Weights of a small transformer language model: MLP 1344 SwiGLU, RMSNorm before each block.
MLP neurons of a small language model. Each row is named by its layer, matrix (gate and up: input weights; down: output weights) and neuron, and shows model dimensions 128-255. Each number is 500 + 25 x the weight over its row's rms, rounded and kept within 0 to 999. Numbers have three digits each. A neuron's up and down rows have the sign that makes its largest values positive.
A block is one neuron, or neurons of one layer that tend to fire together. After each block is what it responds to, as a language model described it from the Wikipedia text at the highest values.

L7.gate227:491511490514449458488493529518499462525506511513483499515537499523521516479515509519517528538486517462505514509512487498483501496503500528470488529456488466494568499467500551493450498487551512514500526510496500488517527515520491484533489501492513493508524548492522511459492534476506543544462460531515492526501495467523508491511499485508503466525550510494467515520517509507514499505550
L7.up227:472457498480491483480501537504507510491511527504492511521497500506498512523491498470526530500490504454505515479496506511542483505504496516516437497483484500482506499518501487533525510490529512503489501513502499473514548499483474484493502517524485505505511502469499540484501561479520520505465459495483541509516490458507526512533522542488486439512520484488460463507475487495487495557494
L7.down227:496453473510467479493522462515513484495488532478479525500464526479488487489488551511538548521442486506517475500494458499502526557494479457522500492485516512518464498481510479446502507512483524547486520488517467504522483474481475505485524498501491498527493479440551470463479433453509459463528513515485483493477482465504484523499472472565515493512485512491514508487507468499507524500478
L7.gate472:489531497463500479496503453516509541484539513511521518497488491509519516478495513460462497473532511454503495499501490492496561477505527498465505518493506515484510515486458524531463481531511493500529522492507528472515485503536447511494478513508525467525451492507531492504442509523510525472498503507511477496503482525534518521533500498481455516495476495485482538499510446476491478477506
L7.up472:497524497489503479479484462489536497533458515497484459490529515488507512512509494540492491472528480471445529486509508500456550525507506473532510516493527497473494551547488508546485454551528470488468518531503526486529495487503524496483532521457466528468464488524517517518504500505517548514508515464488488554486524481483529525537517526534503529491532493479512504500523532487501512502505
L7.down472:524504494484463479499485483494520451530503497511507524478484512485506520482504484523503521479549462539521481482484525478454527503525527490478514480507475473504521525484461497559500491511467503511509497505464461540441491519468536489487488469509465508463468504472498519515490460431484491513526500523483483461493555498513530495496502450518483519504483454486455492471487486510514496491478
L7.gate515:495493524493496456533497496499495504500461493484495489505544490499520460503530518512524527500478497450491507484480551550522522503509505488495512523452560489491535529477533539448467475471526540475506524470519532510511504495521486505516535504480518511549501534493487520476508520487504520472480484472540499492452488508540514512533534506493480466545549501519485524508480460494501504485541
L7.up515:493483509476537499515518464489502467501482508486478511468502492519457453540511526502514519522534504505540465461523499495494483507506487492528468548453515480467496574488469486488520449535531479488471522486499457472473472523507493483493540556465502529503497505486520515440512502515521510539545442546463541480521540511515553540525501488474523464508550463496512503541524472502492504458493
L7.down515:492531552451484536469524532538509492493536510518511500511532496483502494489484457512500557488507497515517467493520479535461557549483493541512528491505525479479504522455464525484516501500474499517519537478553511504505495518503508489511510524493498516515506515458489519472561483524500491513537487477487509497479488519530533511548472500464489498533502533491566494481469495478472509464534
L7.gate1073:527472502477498451496524507494495526520496477508510507528512483521482513461528461458514496548500484494491543474474492540504508547480509479511468529476503485556499539501484478515467456532499513470499507502483534492482468478552443466492526485488481500497463511496493519516485545514542456520507483516537506494470519465507472524540504505502486498497503523513514494563497490507497461494530
L7.up1073:463531528416467481498516525492469554540480480515501539532511487492492555492470512501489442565499519494518510462534477482519489551537517487478475481522500483530532490509494496494471501516485458520503531491496476503482526494516495552486553456488501528480480459448505487486479458465481494545492493523484497449471531502512470491481478472542486498545521510544493470472505495522481536498520
L7.down1073:471545543509498546463527513511505519483498509473536528503478452470546535493504532488449483501484482525504481459504478537462526448449488488495542478499451484502515534523536507465504528531485522513523509487544495439522484444542511524526487512467468537451537511502508465535527502524458496504520530523484492520504503483505468541475489505521470516500542504499458485472479468466512468489529
Responds to: Citation commas, "As of". Commas after surnames in bibliography lists (Gelernter, Maggi,) and "of" after "As" (As of 1983), plus scattered mid-word fragments and hyphens.

L6.gate446:508475488503451468511502489502483477455500468517499505532498476494488517557482489494511516468508478515496498480519497491573513477446492494485504504522490578442495501475499508537461486500497546511500484496491491489495485513502473522512545517466505537446477502524507501497515546493519504499489507469445504483503484494544453502497513533489458552510468516540498522525514498480535473511514
L6.up446:447485473488508489473525468514476521474455531506522499518492478522521516519509520483496525515453452502560498468479501492475454471521491477491541516503484441533545478501507457541452513497493494515494515522496537531472463488546487534455544520491488504485480510503489555491478507485496456551508504521498524512495474502520519547451491484494498483534489507535540500496501456493498465506486
L6.down446:489500472499499465454522520475555513510494470522516502492479518520458564515496504487512516513487512490481529458527532477515507568517538503519516516499474470503523544521531496486471491540512513505500520519516532528474491539537485541526538491504521493529463503523497494431482468504498517492542495536478494477499462504506505509486522517571458533469483503530559509504531496533504503487492
Responds to: As of phrases. Mainly "of" right after "as" in date or census phrases (As of 1983, as of the census), plus "of" opening a split word (Box|of|fice) and other mid-word fragments (Cal|if|ornia, Tai|w|anese).

L7.gate100:492492485490497508535513525503505483524484493520510427494497523491480453506497543479537462485504483511480524544491508504507506505504495494515522478460481514545462476530535497476452512537497461489502502465450502487500499555491503533483508495455532480495498521467500501487488537475518522547517519484563498509516453538525480488521501561564475486503516504480457525520512475480457495473498
L7.up100:519474490491536499506494518517509508502530497470458514498480491503476481490516497512498477530526516502502518519481562521455503489506501494520492506486520531475497477485506481479512508505542493460510536523470471483514542535506486533539513500487503472504563482450508479500516517463497520513490524466512502514549489499502460511436456512502506483510473492504476540487477521518469519505481
L7.down100:506494506532457527469475510543482490453514517446519500468494479521500520474500493505521547508509459524528497524478456477505486513520508500526489485509467459524514459538539484522459523496533480513486547532523462539532488522523467502443468462514472481481528532510475473519492510497461470484526497497478540501555501521495540493517486502481491485497482548532515511506541503526468513535520
L7.gate347:523486477519448491490492523468463542482507522452481492483509478490500510504456541498520475533530482485486507488493533495517497453518495520513524515479478521543536524475499533510516500512493471493512477509519469493491473509491510545487502481482544536501500494482442487522508487483491471482511512504458448504490511517488496485480516503502484487477484460493504532490460420515493534488428
L7.up347:537513552468476514525559505468471473511491480474509500459520520498491482481488503483494492506482517537465511457473518501521479493484560503552507505469506520495509518484486483497467573533533463527503501538506491496525509523523491519515486508505477502506490504490535488567530541480488511480521528539510487470491509466489490479495501483489523508483534498492497440543511464498502478490496
L7.down347:506505506467524491496512531513538498467498492482464501553525496501527499473533551543522495562498506506521485478485493473512489454486584464465521513473467540523515498522512520472474523546468471517506499507517491536528449504501506475511503509496490510530516515484486514494508514470512517500489536497505523511549540534483476493495462491481516459477513533490504456512536463478513506475508
L7.gate1151:496500495438474441466504511504489466524475508516521484480499534505486506528522513468539492477507516455487503507453474510566460503521501528503545477512525494474496509525454470491488498509491517487452498496497516532508502501499494525508472505562466528491512494515457473489493498485509529464544475470460492450493499495502445475479501533528471497591449504497467529515496449486509543547518
L7.up1151:510507497504518498506500537499500470514486530544498471517478492539487519487468513535525491486510469476506519484461483536459494488491541552443495500464428570516509513507545520581490480482486501527515468501522494502524503507501530504487507454517503536499485470508482497505514488490508522473500450484511506548507463480471517468511484482548484516471509499523452478493520457493494475497486
L7.down1151:509518498500535506516504543491504507520509429487503497508502447465464526499518517493501478485532537497489497485548533486519459544487483510455471491524456506476498451483545530480517487475491498511490471515508523516519507485477551478498499515553494495539467500552493482483545527497504513496527514464487546463500501549489511479500482486493440465503498529510501502522484464465525471481523
L7.gate1263:505482518454415520512479524500509480503486525491517468537468500529454487482504450484500500499505472452495486494517503535509476543523514523533498524498453469506476507517472490519487460493546507481442511488467476479515487503490510500505520510533470514510514543511465481523491486478529505538484494512482528535507525508504506534457494507520455465519481493524495530473476493497500517496475
L7.up1263:531432457489478473488509524436493525484505565535491500509518499507471516518527528489526474477534487530544522527535539506536485572511481478490517490509512470483487475477467505510478487489520505485482475532524512497493525485493513516496551505504491515463468508514504540508496445488511547492480512483488493525490505478529532536494517474496452479460503517528481464496483454522505497518518
L7.down1263:551502474492508476547562509475483520516537545451525517487521533530547504499525455536523529517529484491543501530527499479520483530468534481478503551492488502515477487496489488536468510494533454496494488511520497463527522468500510498501483506488536486504538509515460505541525506493503468484496497534476492477517506500505488512464537534509476496526453515486455502490451468498462528495522
Responds to: Section heading closers. Closing == or === marks that end Wikipedia section headings such as Early life, Personnel or Demographics; weaker on word-final pieces like -ed and -ing.

L2.gate295:521461524526509523504528537488510490469458551500476502481495490529470482503486533470527536436453500514494506534506488498543488474547519503477506486489525506488493510499524496490514500495483530462499477498510482485467505506459444507499524464523455482526510524524509491461493500498519522566498501504446521536495502485501527524531501538490526518494521485524517551461555509503505537534494
L2.up295:507484517537492503456506491507533481477542465478505479446496521493494508527554490483527510504531510484518508469534536530457521460500497512488532494537509501495498492531514498492521504517466492512506504497513535525504537528517530440449510522540483467470490477491523533485508459481538528506522508497514505537496499484492521472500508488492470507566506562498478538527521495497511528462458
L2.down295:506487536569525457520467473502555550463465528510492497462474507529518493454473495495491452506506467499510524506510485513499489508513479504506501491481499474463493534534515476509492505517479480484484507479535520500460481486507499530497482490519495442513465488519541530528511505511502527480523491476521551484501536498519515483488512503550520513521524477488527488514491506476475522503534
L2.gate489:523498490518511508490482528488503540523534468473533477447536505503485476517502497492514510484459498507499491487494533496511507477488520476508480494531480487524511512526485467494482498519488522511500513531537515515484507517455502525512488450468525474480475475522487475538465521489497522510464556516497502531491478486532507515534477548510481468508490510483552515531483507513487491487488
L2.up489:537514529471493507482450499502459512508517477477502495493518485471467476483502546489523485522483504483499487509500517484550505497540504480484544482557479517497511512505508507460503515450509525546496483481529528497486520525486464510502493467535472450487493495531491519513443465475490542525478511502505501499489499468500480513523488521537452493500500527475537478524514480525501453482546
L2.down489:518491487450511476492486520489506464484490451491473520471481490450499475472495508477508490516516485508519516483493546514573474462501506490505484474534487492487511502494440492454454514531461501511500520452531510512493508471468475500460472469507501468487473502548509538504465493459474533495511486480479478487466571475479494507534520465473496499481503491482515474496518499480517510508511
L2.gate528:483508538496535490473482472510519509499509498476492511479487490546499531447541533501531547523475489480517510517519536513499504521547477503499561480487499485514499495522500534505485528499548446502528464493506522516542513529489484487464523505521477515490507477505469494520543501482507481511472493517463490571542512450509505482512536488519507489500460490517518524495561472490512506517474
L2.up528:475496509457514494522490537429508447496500471481481508487529468515470479470489519497508481501554498482495479504531468496487504462489481505482512508521489538468484532526515522544468478485506513522509485474469499497483489495499517493536490515479493494498477501487482508492545458514505504498491547519519496506513479588487474508490512489488507583454479491498560547516516512466512562515505
L2.down528:527492491544492506525488506506507510495512481494499529501489495556472471512518525500494501513519529540491498510515519473496492511496510476534478462491519519516507497507476507545503526475543505454500495533520522505500497495465495516459455491482473500468516476466490543546503503530507489525491516508495514489446508494448513475484518500507528490466534522497520483515514496467512549507539
L2.gate1130:498514490540513480511518526507524494499469531471476483432532541455523511453502494437497498466457541497474544474481469514514485520536483487498500512493484526475517489492514528482497504492468530469483501552561514503465511513523464508498489486514484508483497469562535483517470515448531537521477494516512534480493512556486527510493507545499513508520495540501522542513465538484457538509487
L2.up1130:491518481467478506478495539524496528522475498492524546459547513477527512467497515440475487523461479492481534475460516519512472530493488489494479509513496522483497511552544516504506501487500486456472464539519478498502519470501518548491470485470491467493499483551512466502484490499516530520483499509501536507493493551472525530480465505457495531511522572498479544503520535472459544489485
L2.down1130:469492511449525498489502546483491462493494501513506481514517524490459508498516521437468494497462470499464531495519442531519478506530516514519456489481502523486500492531485506505481484463518533507489520481495526504488494526533505528508499507532458474468494485554462480520471457505467511505479469492473515494531574508471519484480512505476506504514507553504516501466460516487483526538486
Responds to: With and -ith fragments. Fires on the preposition with (often sentence-initial W-ith, or linking nouns) and on word-internal pieces like ith, ist, or, lect, as in faith, consist, Forbes.

L2.gate165:474547508522505487483523444507480486479539535511479498493521507502468536531541433480498520475511440536483477526516499499505489511496531519499482508517516462499531496533492511526504498494489471519533504500478520462507501545486489484513550531526467490521534559501496501501514519571494519457533506479503515528472513500468497464471505466455487482577457460518482475518466457490527523525485
L2.up165:503520469498475522547479521517484466521546511532484441470480493513520500548516507500506503514513495542498505543514471495512490452500525486527467494510536483483480504491462512491533459505561470483528510520507544500513478546525505492500468503525475556530539485503488451499488490503518528495475501498491497499511510512491482517470522555524514501550506455504500450518482505466493484551467
L2.down165:520519518539517457519511514492528503501511507466516455515467500550483454495521513556501508460510475504500531483486483528488504469496501476505469502479464525539513495521479499519502481509493503525496516495543549522490516492533461513466455511504499511505504484520445494529464526499481497509505469508471465517523584518465510450470498536508490504544539477526527496498454455499462488514482
L2.gate339:515502486517558556532497524548521476552491505461498511468539485490491528481508494508514535494523497483511537532488470506550490535523503486539491477522461509517526483502468457537499506475491526475480491544456502476500502494479451489492507489519513529549505493493516473491482511538487482473492485489483515529477512495494509482520501472469492510495547558466527462539472497475441481538547
L2.up339:504489538512543487514507531536518482550493509456499474487509489479481550505493492533497506493531517508483502539496489511510523508504478501551505510506486490528491495506479499495497535482487496515504473515455532450522457527511467553525502523554531499532487466501541460455480483524469515537511551473500555498451493508515467468528541518507456513486524506500488468464455474513467525504510
L2.down339:473495507477475499509501509492522453519482533462497472502462462524519523482513486494534513506517466536536542522491464487498499503473479465487511494505478495512477485490491544505508508506457432467505462484459514474551502520489477513483533538488492528441552484549518469492510525483534528508464508501492430508497511480524500465516484494502470494494470502477490508531482498473463509531534
L2.gate594:478485523468499518473485545491482461521516507483521514478500509494499515493492523506551500462493502514513502506526501493478471482507496496516473501494474527502516503469501477501467528507538479488456547480547496449462574570480513514490470449493506524485504476494473511483539468469495491485461544530513533482575475514504506500470538506499510512441533495524526495522525479479496590508536
L2.up594:453495514446510492533536472532496498506515492504503495449499488513511498502471498458508499496449474504506471517463504477500472534493539495512507514555505488489488490528492492499461526572486479471502460465499481459516470484533495534495513521494496532517514527508467533521448472472497546517484525474494476490508511425496516493502514506525488512474511503511448481515491480483520470552529
L2.down594:524533477501492515521507556468540470500523466479517481521465524518511508504494514511481472517524482483497541516511504526482466501489517510510504507555506513556477494527483505526494560530519484497511492520512512502463461480478502523491509473483501507508509504479463500489497476485519515532480506457526502527551545485459553459512545531489470539476511506542511483543492456462526537533515
L2.gate841:506495495502503487496522513530533471525522539492489484533521447502493543521487483489490515486488505472522481454478506510462495530532528491546491543489461529507511493506525507529506498527453495473550469499484497511536476488485497497501544508532531522448492475527473503543461540480498536472511474454501508508512500487496456453493466478524508477524538502508524545487480507475557506537451
L2.up841:491472519507472480530489499527497510540491513520505475473460478536495548490481509426527468492512506492434511490498539467515504525535491489553508512483473530508510512499469508476459531547518499519479507500515481481503480545507506489479483548499474517491502494510506453521469499547557516495498537505507519489535513524485533528504505486534461488520456431499494491518482505513461483500483
L2.down841:479436495468518536504485462479514486497481516515492481474500509532484525487484483510483493525508517501489536435542511494495463491484488425525500506534475487503532486492517545527449486511496439523553463534554499497496500514536473515501483513493483503501517546530525496503500493493523497496512560510494512498525532518459476514486534479493497505485467494520510523499516498456497534523482
Responds to: Heading close markers. Closing == or === of wiki section headings (Charts, History, Reception), plus mid-word pieces like car|e|er, le|ag|ue.

L6.gate1075:516506464498477466504494457494487464523536555468525463458471476530484517483489516488521503504497453531516499548484493515537473483539463499497531467466491505462527479512509505479492512527487495499449497501528479522496513511489509495528509518504508502498521472504533527459504490487504471522499496486513480493457513474525518514456505474509472508507504503516507445471530520492488520502526
L6.up1075:475481551507474489505517506524484469525492515489470507510491506502511493525478471498438501497477489472511499477500500540475497500516474457503524477533526532513488539531533497470465467536557508489513482505484511564527455511432514519515481513480448478498550531538470497502465466480473501481484546503537512479544542523525519484555498501475507486494518476523478501498501458479471518512492
L6.down1075:468485533508477517499543551504498544487499504453483487496505489490506458555479485511486486523488507490505523501497504520499510465485507518465513556486486522518503505546491460569467509479534473526476507520513470514509509526534517509474510501513475475452513507483505509526502543527512564496494475487492474506520455503482532474531474506476522501498499449509521505499466494551475516519471
Responds to: Section heading closers. Closing == or === markers ending Wikipedia section headings such as Reception, History or Early life, plus the line break after = Title = page headers; rarely, word-piece fragments.